python train.py --num_hidden_layers=17 --hidden_size=192 --num_attention_heads=6 --num_key_value_heads=1 --head_dim=32 --intermediate_size=512 --vocab_size=954 --hidden_act="swiglu" --norm="rmsnorm" --norm_place="pre" --norm_eps=1e-05 --positions="rope" --rope_theta=10000.0 --rope_fraction=1.0 --qk_norm=true --attn_scale=0.177 --bias="none" --tie_word_embeddings=false --parallel_block=false --init="orth" --init_std_qkv=0.0508 --init_std_o=0.00871 --init_std_up=0.0508 --init_std_down=0.00533 --init_out_by_depth=true --optimizer="muon_variant" --learning_rate=0.014 --lr_mult_up=0.82 --beta1=0.9 --lr_head=0.0107 --warmup_steps=0 --schedule="wsd" --decay_fraction=0.888 --decay_shape="linear" --final_lr_fraction=0.0 --batch_tokens=32768 --max_seq_len=256 --doc_mask=false --z_loss=0.0001 --train_tokens=309400000 --max_steps=9443 --dataset="wikipedia_en"
MLP neurons of a small language model. Each row is named by its layer, matrix (gate and up: input weights) and neuron, and shows model dimensions 0-191. Each number is 128 + 32 x the weight over its row's rms, rounded and kept within 0 to 255. Numbers have three digits each. A neuron's up and down rows have the sign that makes its largest values positive.
Before each neuron's rows, "fires after" lists the tokens most often just before its 100 highest values on Wikipedia text that the model never trained on.

fires after: "c", "t", "m", "p", "w", "k"
L8.gate72:143112153150123133150143095126137157141104126112162151114080100142099084107105130125147106178123101107140104178164175120115090154107135175079141074151109160096137154145138124105185197149161087099150126050134129154150150134157198147088113160109119116157137103090138129121173116102084065076147107118154158147095105114178146117156221108158097145126089121163105160142143092121063160130144120132155083122113137123088124107129083101105130091155212099099190070134115132104126165087100211174178153116149066196150130089094124156121169174120195093110105090092139120121160141194183166119
L8.up72:144139105127181115171117199126195179165072126111080113163129070138145136129147121134165108186125119068158125192162111152127171082164171122161052099140137155131117064201130160100145135151141102131147086149092099132119098137118143151097135144156135046232105190146141134123127165168137092139082092110135126131165075145152108122114099097123134110090125051126178089166170151086117118107109141134110168083085137133144145140135098144083065113118177111170151111089077101145152092111131140103161136148086073088077150150116105171092151117114174118148072121119175145109120137146167134094

fires after: "l", "p", "r", "ab", "b", "ri"
L7.gate230:179166163126132078103124084097114156085087118093148092085143154132157156106179082144060167199125191162124119133134103113110149168128125136097110115104106130184178064171100149154125124155117127167169115063147145127144156151150083096086111129133078103140147099144101079181131132129139060167145149140125176095169112176131142061171151134127135147117137169076097170163126127095121145122118154162159090111104102146145168084145140145154152079111135131141150164146142150186146094114074097163119245115083105132116198090056112145115144118184136185094140133109196142104115162140132144108
L7.up230:113089084137135138148169084093164175082135139173134135173108165104094161124109121154115139137109157136131120145099160157228110111165104215110095142108112146202157128126140168110139160148140176128144152116144170140133086151216102155128130142136105120118111107144095148173144104151183128090074113165147093120182146189163097125120124119127153179133123187140077174170166128105127190115085160143118147100149116122151061166096144089121177101112212145116119140171185100061191113199064109138090142111127085157097141181091096103125130109145139123094097134073148151097143151123126102102

fires after: "an", "un", "."
L3.gate403:124130178087130104172143101126112100153105094145165179183121119137147112118137158171181120104081141117126111141147164057073080121188109103145166061147139159152128127120137129108046094108138104140125134149212122083182122130075114138149084133148108197129068160107169089165157120156121065106210140140154155163133126161146132123082150149095103163125127088081054115093126125081153187130108168145116111117107145120076169107128166184149091127063149141105120125169123110158153121111153162151155172068156095072116096153134127172108158155093165145089119113081118145180116111093097098073
L3.up403:142188146126113086152139136185124062115063112125080113161168191069081133192109070101113124148063064121169152175113138126167187118129104139139075153104154139177138094126132104160127116119146106078131103169076149147117145119228155139110100108106179140125117071128129112112117126111109188142184102164085109076100111075109157153112183111162078124106163156144117190115148099108071149141121110193085138110139111147108146064106113165161186177144145107195106128171147149132100124155152119147146099106106120129094171089134146129142111161110101139124130100057136147158087107175114115145

fires after: "a", "S", "or", "art", " U"
L3.gate58:118148058178150115148105127120135132144113068137107114157091152137127087108112115119121147127140103046162114073161130137114109120092134172103140078159147140136159164188097172090091164113155204091149134085134116131121137117131157115179118178150110077103099179115142141115130085148140131072123195139143103092107134060122123096087133168129149141105143090115071174092130194081179163109150115149141118170146163160142135120150159075112127151101108136137130141097082167128216137091151105188126150148136118158052168146200123164150137141101119055099124118134143140041146199139102071084
L3.up58:140114066160166114073161100139152139141131125106123110091046084104120121137177150088141127135158153146137100151153138135162116154186097119113172092122185171139131113169084148191126125171104174156153126166089120076110132166131141167050136120174145069116086123100114116052105202133198132146122158135130166060139110194126141155106110134135100093132125111168120108133137143117152151118171155096064092129133146130161145118147138150132175151124130160133129093086113055136028104163171127040130121169141140090088149142182120078139105129083198131169145111126122133083143155110107097173

fires after: "er", "p", "at", "in", "v", "r"
L10.gate373:110150198170136175094114111109126098118135106129131182077125152099042147119105088062109147150130164117116140155167125108145072109133093140093154070161092115184157141127141070086128057137137159153138098124129097117113108120129107147102161171140197095113173135103159122120153134123122102198078129158154087181107087093150149125097121145157093100110120108136053119154164111074117200154150098126118133136114127147100128126070129090111157139138122091171098055142131153095076118125161183059175158108111137151064062082111164185080161120109152165114148126102114146132150160114072177173
L10.up373:165158132091102069146130132167184130084164104162138131103197136137088090166147166187139102137137084150154095110158121130093148150082153193085156126064113095142161075155164121053106110149103100141142140114117106159148106095115114110124103187109169095127155087143103104143152120163120173103100123178146095121118152095120161189174157199123165126069143102149087063092161130115136103094128091181153106126093159107156126122152215105066141122114148158113087069106164111132126148132109136058113132145107200050143099122144146120129112070136133180096189109071154139136116116105106088136

fires after: "s", "z", "k", "am", "l", "y"
L4.gate297:127135129138160160099145131130085107170087096117147171132134071107116126158147146121154100177138163118089188082155100136132113146163091165145122079165186157105107166129098141090162097117132096035125106091114134068147070089090144139153127161206106168125094131123157047117147151117112109132136159155177098193143127118134114117097100098122169087135115149126148103151178099091103101135104081103085139161080102166074136121099168060116130170068118162129130122130109103129142240118105147179178136137154053105142156102170140102184205148129083095126170150156125150133143128157107157116
L4.up297:103113091180081127130102156084170089171140133137148112138136126132128123142088125194127179115117102122185159155082091092135157149105074168112145128097094167102050148128151117093154056158147114193135136174143123100126176120078143060141144094129098155115132115122177100107123141124133143099096110176189165123105103091091069151131119118116126119153162086113140103132138113121174175145100186210122150170111107076113060136082183121095140190071163137138140119132109127161156039102122122154175126106132076068148143186130128138095080170072116176149148086090135109154090135097122124101

fires after: "b", "a", "1", "8", " B"
L10.gate151:127080093155191097161167107098092158177124139142136098059065148192107148089100198102089172118169143080151047113151145136129089164107078119120078125116129170163154138110181129119108111148119093202126144151130141141177115125131084105142145082088127100122154146117187132152166117120177113134175141049150134074168115129124103098125152133179159082119151164137093123129166092126097144115119149140100166121162136149108139124187094194144127142168097150167122088119153115202118055142136137114097116138136088094107088121176135087128103141128159180169150068139105083106145063088121133066
L10.up151:117082166163126148113198114110104115170145117135170094142089045135094105147129112157152136112122152140126053149149158118091131108180105106186092109104166137112153127131138101153146156123134114175149125156162148114145130164116037060103167141159096135177144132106232092168102122168119129117125136135095120128147083182119103095143162134106113102161107114119168083130142136161106105099119131154057088138164111111112158133130135153156174130138126083128174056213123121092135164160122135166171135091180084110144168100151093144130154079177071123056175069158147134155124133088140134046

fires after: "e", "a", "an", " N", "en", "al"
L4.gate394:102102131095130131109110160137123132073142120142147149196139135165099148086148182116067080140135145173056120147107121129107094056099142145087180123176068091115067113131107127150130150190188109117161133169149089059150101149084209133186135089189107136151138156131125160121121150140107125095158185086156152150094123137169139112098064108110135115147165131144083163104152125150130187152151189167128167132170153096099104110129083076066165109130170106104089150150141137171079138141165154123161073080125128071126112128166110090136076126168153110140147124108157134118118130119161043082
L4.up394:083140153144105085179085119156163075126125154094116116150105093118101119182105098127178088181098091144099033138087166150160131093171102133164163133109148108101155146098096106111127117145156172157148109132107095074130134108107140128145108080188139117072144139165169128126143125159153179127106176104072128109061091141119179124127171103130135143135137096125084176120169110041148190140194088105100145161184111143066049102139130119146177114124171138101094132172134150106096091145165118123133078098060157133146108153119179071092050102138144118118106162139105071142083137123152125126

fires after: " L", "ar", "r", "b", " D", " S"
L7.gate118:119114141119116095159123125134124151047115138145102167117125128099110172145152172121115162194092155071069116152113053160105120124172133127079081117051143158149103133109121132122133102118160136148167073075131199102170162142112148151144126120107106148151091098084147136161090122106141105198080093105126235156143104122140120125156119162117172097165122133164115082070130141102161099099106149129125106121134139073140206071148151175156079089084134140119182126136160067160079115063212120109131164102117101134146105094150102061164148128166120122126160081097109118118092105109131098091
L7.up118:100101162138087109115138140117117169071196153128166138121120108159123138088089111126098133114101133093091141146133113090134098176162114156115156153141135132006147160116163138123148099147213155116160138118163121158171105127173142137113117130138111084126194164153109155170145103105117061212122101157147099079156148135089105106122163148195119144156118164162125159133199107173164172117147187156103142103154074166155098173050064149100161085137164081092108115161143146151193152124150137110096151149184129128115142120126133105154149065125188121069109136154097157096135121189108144149

fires after: "p", " con", " b", "on", " m", "l"
L2.gate485:115175128105097143100082130161148113068124135146148130123183076165097224113110114107127138147102125150137124088090151142105104104116066141169159148174078095163113070081142119160089107093100144142091147129178150164100064153142123113109175081080171152116091096184139144174185084130102036089114090149110144133106132159144201116134143102113199104066098091125144089118146131108099121131154157137071138073145145198153142150130129180134154120171101135134117139109166089124101054109137093125096155132115143162113140133096130091105170153061114116110095091149096123131190160164098085096
L2.up485:193113152095146092105100123141102138130081166116155126121109112183124139126136212106170137127184064142142158158131198098117102179189105077112055168128145140154163067118069095099090032137069096172140131131123130132130105129114096081095079149110149144116153072147157143107119157159155112120125128212117146104132102181133170095149122130096100154100084115134189135128206126163137138147091128184119143095115141149143098128116162174112068100140155152112169155065059114119134141132110133146181170099128097152169124126114172129086130172069104143108150120127150088152192145145108119118

fires after: "al", " N", "ill", "an", "on", "ol"
L4.gate371:142122124179110122142104154141068057055123147157168134138157136140133141156091161162164106181182104076125205165133166059148109121118206099138114130119138094117175076088127167084059175108168088130101151072145147116099057143114120119100147126169143174114140056114148073133162112154077118147134063104133114177169094130086156114096136151100146132115127138120096128140146158105138157121125139102111091132126164106071121094077077159105085158114064113140121064157109081113159136113165098156161121151075121128161083142110115167180126137094083095090145150093151065098096131105097144134
L4.up371:158133140167104162126099122145101067092129182150128103115128167142098120150095166135188151136201088099134148138040148064158113125112139063178113162135115175151175098147172199093105106130134132138083080148133120108111107145130169105122146128163170151129141117133158039191185103136158113121151101131142114110127130090046167150112139122132140077135125171158125100177118134102098184099195108109085098150137163072127164110086123102151130139147149118107147110192097147072108127143114108164154114102194126091129121086085094177143067149053136117149118173094126111095076142122115091176

fires after: " p", " P", " R", "v", "p", " S"
L2.gate102:165132147175141143120141172119109166100119162093188144066125173141052101130108136131155115105140120130091090037141159115219096159172112177086160106101186085103123082090130100199155116143116098129163143109116138159072155152166128142128140100127137136174126144116144141144143125116109087084137165074117131092109097121055165183106185101158185112156133161129108140075071097124144193175077140127189109129196088123094188108120132136168137150138099105127137120120139170147145121161138132087096157114168058153068131118121132179106137110163150172094186111116175110124109097137166123120
L2.up102:167125143113118105120125077163095109163111151088172073126131137168172058142119080162151068180139160142136113141201152136100070101129096151121112151128193104103067054149162080182123194108119112183163146111141150115127124101165095070118141180069103152080116103129102076157121117141137105093127115091146130121136124168153118144081104152143140047133177144119104159115061109100151131106134130109152117107164117129170163104146082104167154085207098158134099092091078196114164093152123134160096123128117146111099104146125084127159140099102082074104146152171152157117080127120203121167

fires after: "9", "8", "7", "5", "0"
L12.gate349:062162137159112149113149143185089137114104167120160101092054135155125122113168145129159147089099057068097120114101121151127091164224145107151123069083142110149130105155159117103078170154114163149096120153149112108110086175115053145142089143196115111173156071095146149092092081109096090159154112170138141093120191125085102132143129112104112122114118128123092131116102178086090121136172178140066133079148125156141150059173151102162151149138109111136094151160119140178130146113084127156157188118099130140172073118127178129126099093136141072100115128154141158160115215134137141051
L12.up349:172180097156163128141111106152154178097151122102136124065162167131130059140150152132102134092105109122069121154136162120114089064129107111183158125122126094137168112158142106110095158132203124106124138146122170192148139149110047117117096200082109144135110082168138150083158164151134095139146174160078118134146148124112142138108113171167118096168139099142100101159144191051084103109171177122127121082122135145187151113137101159128131038110140098140117092095084152087178106089114063130188157046179133073090116105121074082119112140120107113102117105141139148175104079145148093143

fires after: " A", "s", "c", "ec", ")", "d"
L5.gate403:145178117089152127116104171137113132101101155116212154151120078137149143083123142174182146066168153094154091054136146089125154091186140137131185174161118097107081154192145100118077087106112173103121134119145136140106111111170136096203127153191086141181144092175168108129106153097157199141201133189088127117144121083102168105082154098102113101171150147038141124122139166136168125173137147102109135150145129181111132151122107150176128125158122124139149146147060131157125209138123123115097113165127181150144094143108155095093111077091152188184134141127105113133155103115131155104
L5.up403:133088133095200161134074137175123137085152170079116107127081139130095109106135175161089151148140101123133136119164156075131107081072092080153141168148153164176168177143096132062134114068122111113129132208104107195091164190151176164116103118127197132113042079132139122155107175060156103122105120106133125156075161176099139114148140135110120171143074084071149108112188101130115096147112083184162117134134122148151121123120111129124114053106110114149162108159095112091153157164080123201127138094122160063133151123170140111131129125109156174112104124115113173186119165090136120144

fires after: "p", "b", " f", "ing", "it", "at"
L4.gate458:182104129131217184178130092134148138139144157124126118112130119154117183071126139133141182115091162161134087051116161157084158090129120163149150122132166121140166100106149137206091151094127096138146116039185097131125152137122080097185148163131170112109144126126099118221119120185147154144134089130076144138170163095134139114120123152141072132118087100141105216119110125129088147147141166104110125152114147142143089186107233108153175121119150118129060178097189113111168056088142111184120112172167093151155142099085145147089126143127106156124130120117119120126170135133147091113
L4.up458:099127188160157156163171135118165094123104132144148097098132131129121085173154125135156117141119105113149144130238151099101102152080133137162129137119097151097167105149174084148151128116172135160145152086134042107095106137147076159168099134088169157119131125168112117124067131110099121194147078066175120149108089153144134094186099111114118130131130145142099145165134126162019170151162146200131166131095158098118101116084170156130105137188112094138111092152187143178137119159163111132144122133132095069119092161156122158090161139084164134141172119099078159097172071158214141153

fires after: "l", "our", "in", "c", "s", " con"
L2.gate508:128123091073118122131105146110135124110080149146207125156100102176103080149144147177148074085129142181082179134052127156078130116128169202177141136189075078118116139164131086088104078108104140141103136119138134201177120087133062087125163177173122131101139132159102157112129178168145104145109152126145132121067066175137189158152149106151099154129115157153158067152138067155154159127105169119124137087110109134158162100092104095145116167085091059123113107125118133132191118107155092164116108116106165183106098127141151129121145114104118131136075091058121129192125153102101151073
L2.up508:129155092125201159073115101093127125135097159086076152130096165181094087128161141137126124181158088129102116178132149152090178145186152126070091119130079177111146080158117116093084114142142149140103127168151195193130129094152151110083154131148149154084134136162132137130120164167160122159101182153133178129093134164139169128168153132100076165115129151089105084191151096170183136128132134140068112152102128123200115093111137101135133074097100051186124133108120114117186183106100102096067155122150111087145105104145180109210151085124170086130085167103152112125117154149112183112

fires after: "er", " h", " t", "t", " I", " T"
L2.gate387:120179091115103097136130147165122084104135113114159118164100086134062091102109164163152110137147164107160145098113171091148167110133121162139147075122208129157107165093142128158156142110087123092134119118103154109127157101065122143154108211138164043129089134118131087087133112183130138113132101069148150125111167089137102160133131179126166149157167142152106156150167073168084117180116117136112067158142177135139105136123149071128156058091191165116155136140150110072122080088055189132108160140194118112106124094149105121122027083079100087173096123137139110129124117135179159157
L2.up387:139149089145120158124138096096100109126090092152181075113156051113129113118067182138065143171158167148144141103093110131112180098145101149152108106107148124154090055065126180153135104142130170102067078118180170144108126127058123087154125171141167085139109140096118106101169117145090087161135103100132089174094102086133110163130117121099099161122102167131091175118141066205128149126123071143094124178132108159153130101135075160142173128061176138100116123137151136107121101113112143189137133106083139132148169103111055112105098140149106053191105100137162110163101109103080192159

fires after: "m", "t", "ct", "th", "em", "it"
L2.gate61:137106087133124109096101133130130077167119085081152161116121137170147199178092117155164156108139095118168128160067133110164112156145116197173231072161120132107167071105136230113121102119153075168090139145188146190078144142106149100137171124108197133112143110113103147101173117145088131121134102092167126109127090042118174130142080113144112109142055092099147096151194089160096125118139133112105147156154108141139075094109140109145099088102102100118146139143102148121125083153100126137131147094097156101133156101168114136159121082188159136087126156181123122159103099131074177086
L2.up61:109091110107106162109182050041171096111132121084132118068124143147134107130152126124150220147115164164135096104119164186172099161123086150152099129122143153117113133076141154083161165160116127132139108126155141171108133131104135103137161103158194098150138144141098129097150148081087110175113151115117172117149114107089186090104097147207128095098107129131152116088135125180146133149122150127128128041212121059159139126033169086129099113112126141151139182133106114151151120152092131112187115103158143144170136178146096145165115147112116124103085164119184150121070090084152168053

fires after: "le", "l", "p", "m", "ct", "b"
L7.gate28:137157153132092121170142173099095197161130139148120054076142122165085119128110079121124112126079141134106134080118110089111142133117160126144139111075118104076130120127110130136141132093209131096088183104160135120152124111144094171069181119129105159137165113161088083181120195172123147094158076050138109085098102097088151179110039083178068090144153133136097128113129090194124113133139136084120148136139125158132088156101055167081127196071144147138137152105119095162124120094125149075117147161120113150118074126135117128062114123132100147148172141130139070056175159142137095161
L7.up28:082122145120174127112153161126127136131101120105121141139145193151039148162161082174140061171106089146120136126149162150070080115140098146063095175156081146142066093113186081164129096125112095078147137107181148168095102155108081110098138126084130080119148137159146149110163165094117092188118126146126142107094122175119182130175106148135065150084093175085140146125158131086098130179177147146194093117130125177168166153122063170120138098152159148124126102122139110135108127136207148122158166172066090114158080134142138147090125100046118103146158149068094167152134131132156142139

fires after: "p", "er", "ec", "v", "f"
L5.gate89:115113147129136147109191115087105179165122112129117126103130173139097103150172110116105094138109130130064148112089096133143115132130170187159153054163152152100107072144090147136177108125130087136152106109176096176120089119149154117106132193079111077160128083104166144088132157139068119117148129103096073097082150103143095110121109178112155145167064167058101121174126173110157209168135100129168091121075106128143085187056137125187139075127121063144099083153191169132164108083131126157048106153133144085111131120074140147096144151146165164121140127089141128126148178122111172145
L5.up89:139136127165075134172116127095107109080110102107101097118155151111188023156162171126143079113178119135178133094096150068149116088055163100090150145063148134159127094085081132147187139123111067110125106091112150153136092109132148130145154212128102077111152132085134140125128089196166140116141067083138123118064126120149126146139146132156111150096111142152083112108079162160178193139125103173161126096141177118188164098080113113198161098109145137120174136149125184094126125126123141125151187082131136155121086162084085109121165106164110090150152069125154136149146149154185130149

fires after: "v", "k", "or", "at", "iv", "et"
L12.gate31:126146154113154133123123129118154166099113112129198199137152106089127126137159074168095118123181113110112183159080159102176133128130118155111122095135187118148172134170123165162155078117094087172145083134047089109151155158137111196053108152097104130175114139170074070147073101096180144036102158150167126169104110082094149106116090139135138106148130117122121125106091117112137077115112084140074122106108215123154129079106106133101121119113178100171127072150142109150131114152115162065149120182070087135098122141147160153130152154126133073118082097182137128130114084102059125095
L12.up31:077099072104132192162150125103149122115198113084100154145125131085087179188136139120089138205222119090101162061159131166139070145082166093091125105138081092087154131139074091162135121215101139145085093117113138122178140127088103152134091154156083069146112096120119111107211103149107118142135077103096091138123123153121174136116114157133118142139176081138107110130120141146129131104145138154126123172071147148145171086073105120148138157150145117136109112139147152109074160102161068154095139119113128131114099088102112174086146159147187149105137108143106110104061084129046099161

fires after: " l", "r", "i", "l", "e", " r"
L8.gate37:131102066099158094184117155165179128179153100150130071136143134168087147085140091037118069139088138101139074132150138154168105163164084118126112092117133126135103143154178128137133101084092094132116095055108106066103109139106118121129158143150159160175123133137134187159182132101168099130106167109104135188140095166210160148082139192177182123147132088095156118115142097183114149132178133100157137096128080106119129085117137126203138183100146218116112166161125133124149099100139092149106091100077169104108128090128179100154104098167118057134100116127176150103147133145127153137
L8.up37:124113146118130067148094104156119125093117104115128116147132081092140117173124142094123137144146155149097077105161112119154146036132155101164120191119082126116066081161122118077120078121177163106061151155142113141098101112088052158132151184111147182117096128123097101108138126093142101145095072124092073167073063138132125123204146141072153167155143155140109145133105133169158142071165151150118129121191103194137189125134105142103128134130082162192135117132103195157147127170181066137127138102148173141160142103185119145146090123109098057138123144173106159104102146135056105082

fires after: "l", "it", "en", " M", "i", "ct"
L4.gate246:126118112090113125123075151111084118132157085123116141137153098113106128108144039118079191191099127130107121099137195124096149132134116160152109059154075139178126156104175145177088087074147163150076132124122104153152139144083129140186149182100127131158171092196128182157163158152122112168129088190173112104141145165183140093052146117172178117158148137095132124075160097124076146115144083136149167091096155063124132137097124155090136148041108182137109153100189155119128139104175114139126126093134141169130138162124137122107094166153143080121115078106137150113132127051141163185
L4.up246:172045170118079182103125149138151164145100117138146103130148110101170153150105147137158241159107159099098109094088136142156110129144138133181123092129141166091128172149181157119163133149117080117122166061149209155158126174105146140169147158143195095131179074137157141125119095147126078186167151176114133165170085084148130103156074105154183141165162116103143155147130101102096107082155124204115110123189126146113152139126127134169112118114116120101177138128088133083176148092118123144140096111091133166134105152120096142160072098177169120067106196122107165118153188103160107105

fires after: "e", "y", "et", "ic", "l", "k"
L3.gate242:125087157118092167120162067131122109116158112129137160150136156130161156074070148144095107160117190093135179116139014132132115089133110197126115157146154172066097177112095145070091119087103118156112134110082148061125130143135095130072159151135158120141128153130159130160132148149145095120080167148118071118191106125142117167125080139137104126192090085113219147107099057110087074149151136099138074163103145114127144131107183106117174134143111126137146150163128109132170127165196069116108174095143164088094167117124138124174147131120105094065182108147185103140155176102130115132
L3.up242:074135120130128138093133111076118138143148130124097103155138067132131144170133112143134125161056067120134148117093078146135175088114132147148119106120156101097071188128082118144117104070125107115122154150081133157109163133107100138168011125149121164121120206097167117089169104119130081121167122162119067130137116108171141132139154147133153121096061107138113172193124125121119125141174168086094127129063155094129127074172179185074128125081187123138134164136139053114154082111133142148162102104125119189135109131109140146158082063097200122124077072127077140099131180116126118185

fires after: "t", "g", "e", "c", "n"
L2.gate283:048123107121099148109153118180134094162134143122121127072144128129105112131128210085181105076121105084142143104221125101113124145093169220153172106142100084128096171074111107148069140130148111180136107091097124173094137132109130157166156113146155105104130172155132144102197096061071121081157134147143122111092068129172123139080127155123127131136127140087144142089175116055092075154135166147079156106143152124090161112101125144180160177121166123151160129142065152174172123149120129132169046124144164138109178150134113165113095111113146097170098158066110146093147096126149157127
L2.up283:141136107048100031112127080164107144137136109033103133109064091106075144161159115163087102114150082117095155147127099167084092157130124168071101100111144088147132170091121152148090175057131192149111160113098151162124136135140083118084163157102115070178143112143137117105084107138177149118117105128100142133141142177165121167163115121126104215102145191192115056149074131163102138159115159139126131140157100124134098068101157130160154105175165172130165191133130160139135110135159112095145194147141115148143143158138111089081105124141149119122139170123107186102127116125105159068

fires after: "9", "1", "8", "0"
L14.gate63:125092133138128126160113116190112105153126129108126110075185149196119096091099108172115148153091115147115103043162175139137159171128104175109121101128167129116141140150172119115078117163108110095132127167136096165162116185044121139185132166125153165080179064085095151114139122184071153165189096140076132145093114123133201122112123109091153049173162151130111132150178098111126141118135110097028090093100123093131105157145123144108151127146061168107136110167153070138192105134119137146168103133162116109047108161121144145150118085165114169125133150156153117169102115174091115123
L14.up63:155134152122106148136093139195173127109098138096112100085112134141171116172073111129118192145115147130145139116171176109091115126158088125113076106072125135100130093111159118120117137151156148144164131154108090132133206140114108161094082143162169145119146074104156175116172123141107144162156156131129135113146141179159159116085094127138106043145155132112130119153190160041149125143142095069106118069060145100084109170095129120132122092162141185131107036122066130105117101150071147134152174111094168066075059082135121104159153116098165151073111128099170060145113096123127067105

fires after: "k", "t", "it", "ac", "et", "ou"
L4.gate342:122109130098065115094175198143096142133106080130062157172147134087118121125118143159084163145175093150157175194086107178159169086111154155154111105167133108145113087089116184131126104117072138157090081150123103116114143145106120122154106118170112130178116102165159112119179099153123154122125106164184042097069114097122102176127153097143119085180107085128150206166144127145134088107149098126123112130134191107081152113139102146127145083174176153171168092087127122129123173096098042166114147131145152105136092141133138162131131158179126123103110139203110128171191153099086167067
L4.up342:103127116139094158150164080162081154151145157149113117141086177160131122123125164128132120129104161153162179091122140144127142149139145121137053142114134113130115117124106130164200103122117147106142089061105161196182148141123065153153113152107101127173115136138168117120211124082092110134065070182166122127138146061120132167093119129174084149126101111127139200094149138143104044151155130148181082134122166133151074158073065115155111114133146137131129140154157149118118078108116050155073095137155169134154133128144116115115083231095117124115123179156143203110153117117048163102

fires after: "re", "t", "er", "ver", "v"
L9.gate20:108117109184113127156143114152165124177161164151146112189028123117088112095137120116093095157157160121069094108166115113154154122161124143190138139146122148098088113167144147161169131069137119079129109112099133104095192154094097132132162169170141101135043137113155111087136133127110093125101144127141111116096128133131173136115111182133108149132082114149170072141172156159110120159133058092148111128034131111205099186196187086170146178108128114141141081171150133168109111094109105158161084131172169107163124104124136098132092089082125079158082091093173155115103181146165146101
L9.up20:085083176070138160124195097119073109141185170162139079218109112119099098136123113053128126149134111091095106154105127127097154160194129102137141185150160178166133189123126187164120170106123103126150112115150122107160089095168158103110145128091091064106125114146128066076104190190162105051124112141111086145130106098135115158121141118119116150121086126121101133164128082147192154138141088111121151145129154157117175121110099141120125164147062114111087083189146105144064170110090118154125086175121174128193114111159069120108073128104099130127134126136115134116138173051102104134

fires after: "0", "1", "9", "–", "8", "|"
L12.gate426:092141101098191156132105120122114131123118124123158145145138104114057127185074172052100082149171174175201144168105178128141074150144089138095131128112114124149157055091147144141141104143121123118185154146123114159115135157119136108109162110097172098131106154079105144072087170118100079037138129139098117112096127116103117129117084101120130108089140123120109152126064155110093123144175142119103105182120101085127086140175137077107167082104158153070132125165188150159110055135114172068081155132108087110182130087116146145198120073086159127114141124142124103093069105155100134053
L12.up426:098169111135053135143198142105115150094101108088178112123061115110136094118140122118155101107157135053134071066128125174153106165139149165165080128104178183075146098111122115124164182128173133104110102142096131129145106114111111132143128059201136087155132070156135151121173114206159152181121128147188118075133141160080148153135110123103124161139138109147093061124131071186114171141140108189061159166137176114167155111154088157141131091115123114131137145142138082080125136114149162158136100166137117164094134099167087135104145088120125088120194134131074166164167176147147166069

fires after: "n", "it", "ud", " D", " d", "b"
L8.gate308:152090126120126102132187162145152115086055104130112136216094178097164076139154175121109132143184131131092146124114132097173109161116137167131171150142164134119167115095114122118097131118145104174068115078129155119204120163121163095096091181135122147103106147117134157189185183178190116162122149145115168042065072138136138179139167142169072141146145150074099136091160146103133126134141114104140142118097133115129131080152122156162112065108159104078105110177119118165148127128165131137125111122050106096129068150187126142161150133123132076044142086162101129113122134065124070135
L8.up308:073186107149174184067205133096100167159139163150121119145145132115144127115116114153121161174132121149140117121100133107148118120122126152104101079165099190115127181118143143118105158085131146079124140105164166136148050165134165092102157172158161105098169126112096107132115091133134131150141107087089145116137139141073138137164119184083086133118125143140127189124147139052164165149153144123140136088138110085165059114121154099121201067121160149117117123137123097133150150159183206118098153067091083109126117144167168134127148112111167063050106107223120146125106052117182083161

fires after: "c", "er", "t", " as", "ac"
L10.gate6:125164110121108135155118107195101148141117135109124119103078111127086120115096121102131117141153081161116106151148162155122075111069155188142130088163058116142055109109122124087139138125076039087143062113079175154127108142165070109115101141141137177176179145107115098102134138112171069172174172122133175134053121138098187086146102115113094118091107167121123068127096095154078143163125148134125119129148146049102174148154115158141121140125200122181142131096095076104162135120116130087142084169172111130133120124150177100084089123108161154160168079076190147172125179102136130106
L10.up6:179146105137164125120141133100108132135173152055086130088123067157101140151125140020080144201158146175162083158136178114140139181115142136150090111152153168099132099117137175061096196109173105142111145172136146195092117128099139103089131146108080167127133155172138100077113139104132118124100110127176135117097161165192077141168115104082124102116096170125137057177133118112155105165095115102077138123130190156091174110082117127113169076113132095143072149122114108127129114107131152064148134119131121141151135177142137082106070063086100179089131109143151108185147095096131119089

fires after: "0", "9", "1", " ", "2", "z"
L7.gate445:114096122075106092106088120138142118071164093123140128109109079138148111101083120140163119101111101127157144095118103118125139096157159068138148083163188084125167133147158065066093089157119115131122129049098070181122136123078058144113199111126169136129110112110196150130075122157142083139111105174158132156121112100125088111149108100131117098128100090091127115081146161162127120172156190084036150118119072154155095074085135124179120097153104171166098178141172083182094053150095116132185185123151084145127164120133109128122150169077101127120127143110168129161124148124086147081
L7.up445:170149113144161105117088104126119129077120174110118140092144101049099177102076097075080095124072152160131174156083110149143138158160117131085131169114119094115173098144121095119064166136158116091068146169132151185100096228191104098122135169104134046104130125091082118089121090196094129142114155161103093105141090127150180159098106170184090106111169100092128126058145159114099114125116111161139133118154088118147119145154110098105017167113111128129169109115145097176175096147086135112110158142114153110123121122080149067135098152143117126151118140114145128185087102124149090121